From a checkpoint of a small transformer trained on Wikipedia.
Architecture: LayerNorm before each block, learned and rotary positions, biases.
Training: a variant of Muon for these matrices, 411M tokens, 12540 steps.
MLP neurons of a small language model. Each row is named by its layer, matrix (up: input weights) and neuron, and shows model dimensions 16-207. Each number is 128 + 32 x the weight over its row's rms, rounded and kept within 0 to 255. Numbers have three digits each.
After each neuron's rows, "fires after" lists the tokens most often just before its 100 highest values on Wikipedia text that the model never trained on.

L2.up327:128109162151087122142141203107133111126128167134083110079137069107195125139172175196118152129143125142138078156121155136162128126055127157083156093138145128114162134171183155065086192132069126155090129133113182141142127078114125118155141092123176110135125106098140145119131079117127086107072121151136160143186104117143220091130138109120086144097140066174134158115092113121088136122111164159155178128135123089165061115105124066051031117092045134144122160111149126127151121163156146167112112093109151152112118116192114141152147126181091107141097182125123065105063099191153138154
fires after: " C", " in", "en", " Ab", " al", " In"

L6.up297:115168078120144163175142134064165103136121124182072161113090092158200173110150056208143148139172117145122119098108165132122151131118128136169150135053116087089121093155130160122094141141133125129102142100177173192115129157134145146128073065136105095133120162164171140099140172168081096140093118089108130140116153143184140194161090144111153135157143157109175110159148079118118072082172163145112118156103108132088085151103121093113143093167135101143146182125157153114096067173143101089117101160159094139120105109117157118117126110144194110096067175143142143158091081198034128050
fires after: " ", " by", ",", " from"

L2.up707:110189136155106117151143091129141123163077055108095155114094150123073138103172148155159087121115135136092137136157135122104159107155156155115127146109126083137092148104107108169184167115160159122165127123145135122022091135109144163218129119120111115098131126126129147112152145116123159140035110167141132122191137129199104128111073119139128149145143127135132134150143131053125112131038190139095203101160151096123087107197138117143137158099111117117132104138170096111188053148127144118123140093126114142161169097164173103178132148090135092164127039075145161147150194075052173128
fires after: "9", "8"

L2.up435:148102090120098146112086113148172104120076142191167151133210125137168188124106044150170102124143037162155150121136113067113124104111161126132096110134098197079144090129119130163116111128088149067112150148111105070147113091073169090152146087070121176124137161087133107178123108113133116097124133126098084150124137106118122098066111155150082102142163148037045150086175122205153120132137139133124114156150098169132161114117105094100135123089127123155141129141103094129108162121082158133180146153122148114125118088162195130179077196148164118106127138095140134109162115160206086155
fires after: "\n", ".", " and", " Department", " Out"

L2.up510:179210179173102158089178147133085096142133103086131113170127088153146181055157126106115144149097167120099074137141121161131141070161156116172132108201166137154114152147126134121194191096115169161190116078132128165136086137130078138110153099095144197096122116147144129139146184185121106078153137157109059117157079157073115154183119168166096163092145072101111111119169123119114182090122098161108144143134127143111149051141160122110142142096157106129138158140112132141104169123132085108107119143094119092106186165121113128135071165125132131093105141094114153119075205124077120107
fires after: " ", " a", " one", " number", "1", " list"

L6.up99:100113162097173091120194148088092153103132138190165186155088133177094111134145095177142090158105195117131042124099119095141150177086121130144080115103150106140160132167140144147161128168114112150149111127050129148130137134115055153223135081194091137089132121189089114151102129098109169144147108094169130135090134181144184100174123139132155188069061131134116104159164125087101101151128148165135147110076078101127120106112144108143140095062094087094162127106147108137115187156165100078113127153150093145139130091144116079180167095093173098149166152089153119190129136103160086160
fires after: "\n", ".", ",", ":"

L2.up746:074105199157143164119161153183159153065128111092159102168123164141141109101177143110156149100083102084172170085121082150126149115112106153128145128105184106078133146113091124120116112127083094078161116107169100135148167171181107071128170103138122197109084085107103141076145136107080162152102106161115129088126157120114167128188121172169143128165029143140108152125121110109080138116153087121026165097108141125090102098167054153110127135157151133145141112154136113096090155166124123116093112112095161099110165132154139149150072148133142205153114147096129155139152092153119116124
fires after: ".", " |", ":", " ", " no", "2"

L6.up598:082099152135112154105145124162116179133089155152111081144149160128116142130094119160077080159074173142164118142066108124116182149088176140050105075146108072098145135148136169149085136139113193161130064102123104159169135168079128106153161094091164175141131120160150114149141095165145125084130152137072115112113103152150154099144113100162108117169123152096133109152142193119183133082116173154120107135101120182039134109083098124143140162144151091108090099075114136160100112119146087056141162165110181163137152196188164096072156105129127113172080180139104156121108133132144151086
fires after: " in", " at", "-", "\n", " during", " for"

L6.up403:161104131106088190139110150149093127118144131156125114122160145180108133150173050145093088065129122121145086105106129189135113179099075156138087165121105099078117157151174129073178089129150152123105176093191112135154148176116115064125105090171148150153159120105111178113183165154158162157134130131118139052184118138184178172097099064154157140105129124141167186109096116120160090120128129089120106136125137146110114118142147131102112146137097171200092149108126107120120144086120137117176153082132141158158150098075158172144152144132090086068111112162157121116148077108099109106
fires after: " |", "5", "0", "3", "|"

L6.up456:083119137187171098130171142141084067145098140183189166176119114152101161128088090153134103165168110168103149162096113090087122145072130120062087119100156137155095092130117159173144151146100126132138150112122092119090086092167168143138151135111104128118194136108151158198096114131103124111115122101113104133181107134202154103100127100123115101132096150116091115112151074121152084184161105095137152101122149188102134130112063084125149155084111145208117153196126128141113196170118026118160127095151142081146131154105101136048155157096092109179159134144116174082132139164108094061
fires after: "\n"

L6.up695:093189077125122112121187117127101176104132140121088157121135075106110111164152112130083103160131105075086124114072187117129097137113142110122078109071095099167151083144059110195162171146116055143101145091097147139123097185089134142119083153094119109172113155127099173140118167119132093130085165169168122110062182149184093104169139112101141136142154167084110104163121110141152157087078103035117132103184158153131076091083079098106142118110180123204169095170159186156151075163145100124158113124120135130114167121137173141163142132129122100150157146117129119141167113126141084144
fires after: " L", "–", "0", "9", " |", " +"

L6.up437:170135094074121112151154102146118156125146176127070093129125145099117115094106074125110123055133124127184136109116183142117131083112149142141111144206153175123074146110104131101139144125133151104119181172144094153092170111150146047131119131140094143167139107086130145133089103108124111095112114065132186137153116128170150087184192093117141087148130137111090101180094145126098124115094121129118114169155082173118153115091088140136093110084156196108114098207125132142152118163070153162146129103130125113094115078121078088153125158171166133097043078184104137173165085194099128132
fires after: " ", "1", "9", "0", "ust", " opp"

L2.up372:159126133106087095075098125169098100153189060165121152099117169040157153137205098154119112149152143115075095131149085090195087167137109159140106139129174127121126140155093148162165093120100099168129117114109176173127145192147172114101107200161085185135132135171094162099115141137086127102165198141129130137150144123079133069190113172098095089123116086122150149145093098103106112116177126076122160153164062118105114093119113130165144138071119115155091111168110189087142101107080148120137160083118185134097121153154075123176154104128099130102184151115128123113189110096153136084
fires after: "2", "1", "3"

L2.up280:101068148113175131152077137158216115125103127164141157106125121099151083082130146087128144156133159153058125091093133137141132101139176138104159140082157132137110084127050127180131093180086135166130122113115095152105110167103068156137129086130112106108152161116138129190151203185178078089125116145125147102161134136123187122118152097088157167216134155127107126120077090111162094119169107106116118243098095144106089114123159116107132103126130122169072188155204106162113124167150065117126166123150130122156200133138106105121097133107115097106155121122099109119107095112110151091
fires after: " United", "S", " bec", " Is", "ra"

L2.up234:108151115147114140175120183129068154052102127096091101193174123115090127146178115072141117106127093157122102071111105148127175099061125143177138171098052089176069134168177164134023119091080120124120069156182094123190184119146151106114105085151086141129091111143114136161110153100120136123116100093109097150187129160139137132092139179146081148162099166126172088119158113147130145163144133131100125089109188137126130133128115124128172103135076154167092122161128098115180174178147161171106151115123150143127118154162112094141128131139120140133079092109112106179132126097124176087
fires after: " |", ":", " at", " v", " V", "0"

L2.up557:092185105153125155155054135140188122180136147133128125112127076108105188148064130141120101091113117120140141095133131152143099194175077113114126153131070137125119162121105128134103095126121147148139086143213118093099140185174166112169130133126165086109095171124139133152122167177147140103141185136156146180118134193135138176082133118123103152163107143119150088098115128110144131121083074141054084143124131129131176063122125117123170082102131140093144123135101098110188053123077107120080096096140095181164071185143104106109187196100138147103144075165142161158136133122149125123
fires after: "1", " th", "i", "ish", "9", " N"

L2.up569:152083132135101069125119072147103120104146106110086117121118136159153055154112071109166176126133081148129157146143105117104159116187129167143144067123089136143120135068140161127109082127122185182137202116127129139144099106130161157165023139196128100141163172136106096129071170114103161164084141075107052152088073097109099065123178140098115146137134068126144123119107144118168112108161138168098068100192207111047081144147118143179171136109079114141110149144188163129120136158144111133133175151136085121118087151131107150136129142108185129142097143110134125132113102156121169117
fires after: "0", "9", " in"

L2.up795:104175116123079102150176107149107141145133100087118149160138131136154147140129150129119115165138097076047180139145145139116126111120121122114069126137114080136201155057096103166115120124101116118139110157100119110091214155123153139119166096133181079109171140063071108100154099132138141151061102117029125162137099093137116099091134104125122204113127150139197121116074146145140141111172129165117139140143124163107131079176139114135135097098139171123148116147133135191211145126107100117131150104120167102091164109089075147149115071134087076165074152070128140181117158121132141112
fires after: " |", "==", " ==", "|---|---|---|---|---|"

L6.up22:170096091142154053153145124112059175193125155118140156123163122151128102108144060060099086139083105088112063088162154114103141127121154186130125191121153124104097137141172107123157102117053145124129114141143140169110152111129167130032122118096129067144067156157097076124148152180141138177144114142123138158124136103159131109078120120080139178104176140141086132155144118118138131156188170167118079087194133089059085086149137130140146209138196140141138132127122090136114129158158173107167094168093144113150138163119100177147129170128135165162111146148099094127145078133151104103
fires after: "0", " the", " occ", "in"

L2.up821:068068071144174125155111095158155113160123170117139150146140125177133073089126114067099103135119100122104161125117135131115140156083134173132144091163156133137090130131125124138138121149135136166090102130122116222103128081166101175147175113179153125133089139113141149116103100130078216109142160149097144224096094113163105132086162133164075171106093112128104147167042130105124128120153164124125158121188110126083107085100160123160128136118124202167163149100108140168091181118194126173167102147075171185133153145095183075100088179143156113149101121095151138145140107097116076144
fires after: "==", " ==", " b", "ur", " the", "if"

L6.up84:160103112144136138124168151159139157055068100167115132123144109138125108122136091205129106185044072132104150099147150154136090124102073130090162099137149115108095132155131087114122142117170162097124081156105076119088130102120075090089203124123127156153084187128161123118185174084152160162094113181193063106123119147166162124187095171108165180194135175184135116188069191111171089124126125080119115124117150116136145118143125137119137105098127055172115092162134164108093133094108132135122068096148124138146141108100139179187171074152121087172113114080204133126152105139123150139
fires after: ".", "\n", " was", "-"

L6.up979:163130119135123123095183095080059109151173137142087136166100176159123070132166123120144123096024119155127148198110179131148124139150160129100121061104122137135096124163180109163078099108076160126097101105116098123109089160153106149123173147088102124206126174179069127183120195139096136141153136128168150193194097184114112160101145101094122098106143133171090137122095108125095105136118134153131127172142054145092164100112051198129104210154143172113137130088143103128135130092140198169128144102120117185121127102173121132198121115085133166098163145110161194157100087119090124150
fires after: "0", "1", " in", "In", "3", "6"

L2.up205:107103129136070098107156098100134128152131117175123182113141134085132122086203129168149120112107150169057094171111078113182144165081110109128122144152121117120121091118078118138125160161168150162132142164114157145145093178089098135157073138154131126136122125131115171062093110091164125061071104128132144102097108135128155099115073076140110106170091128131112141145073174145150055063161098153144141087179119097080101120157152154090146134179136129143092110122126112094139094151167145124124109144046117135172159160190075179122164160137177120085141164116161070120121211107141127123
fires after: "0", "9", "S", " South", "s", " s"

L2.up41:149056095151089119182132185110110123125084167117129142153140083168145121154152107119142204130079136115103127093173093135086157133159100135092054081058087120115106068100158170110146085068107147124137146133161152179111107092124189153086098095123149091154129152174091152153114160164174156137082109121201163177116098082166086100139219160143109135109099190172082164159124155158117144092219119126174068084145132144084105154098113212156152080164079151117077123110115151115111135152125120136188126119140090084120086111060117138133089130152110097152135129115058160175104137138107147156
fires after: "2", "0", " the", "v", "iv"

L2.up720:223212098118095118124160153131155058088136111135101111111173140168084166154146114161097122114099110112104082101174106104097089139096165079140163099125132107139079096127099159130085196112104123121175087146125118112131140097137107125077141127107141168126129128102090146190180119184125173108086137123142171066167187153094119131132154130122152152113115145120117143166102082090134144081173118094117114103143139113150161089145139125160090127140136120181137191182101119109119169137153104092153089141121160180148177187198116092135179149094118129086149133116109143165133098209078138072
fires after: "\n", " s", " un", "i", "as", " M"

L6.up421:176097124142137065138152122131124169108150100154120118152171134118130150124141150108138059105117149072062190137130106104102094129117102102137097107116118140114111102146180064118117127138102158104139103114137110138154081109153126154071169101125132131115147114154161091046093166132161102128124112113124106156152189118113116106132157129074061125097156170160094077132162107132164185141122163124126141202130093174119126158167123118125130120072121149148165054096136103121107077148178115156080120117096130139095081135132138159106102161072098078124189119161148146136166207129114127148
fires after: " ", "1", "'"

L6.up820:151156133115112093137139120134134188117115120190144125175077142168162111130113123150171118060092130055107149092106125051173096107141147136135137118146139099135138155148170161104135158113158154155166105198140131120108131161098150120168151147054114177138139125110166137075101178122104103174128097159134118083193094125141121110128148148129171119137129146158109121070108133142144100133159146185112167118108120118079166105151128129159091127114132096108195129114159166162104119085109109121072178147146146087112141136105175173097151048073137112139106113153114163098151117154135106047
fires after: "1"

L2.up661:086157191187213118125089058167121088144107158125109117161157119111115111110137147193120112099136156134089142159161141164160101099141158129167122109110120111101095209109101166062174084119069118124130103084180133183168091185151195137118143123142107114179167079070092111135138125169131180110129143079131133147087139147102150136130120106067123104128149048151113081103072145097137128138086164172170105133155116104108131142171171106162139111147117134175139126103140147074152154134091057113084106102195131142162139157116140109166119135111077101119141095134107175145050158121114111123
fires after: "8", "9", "5", "in"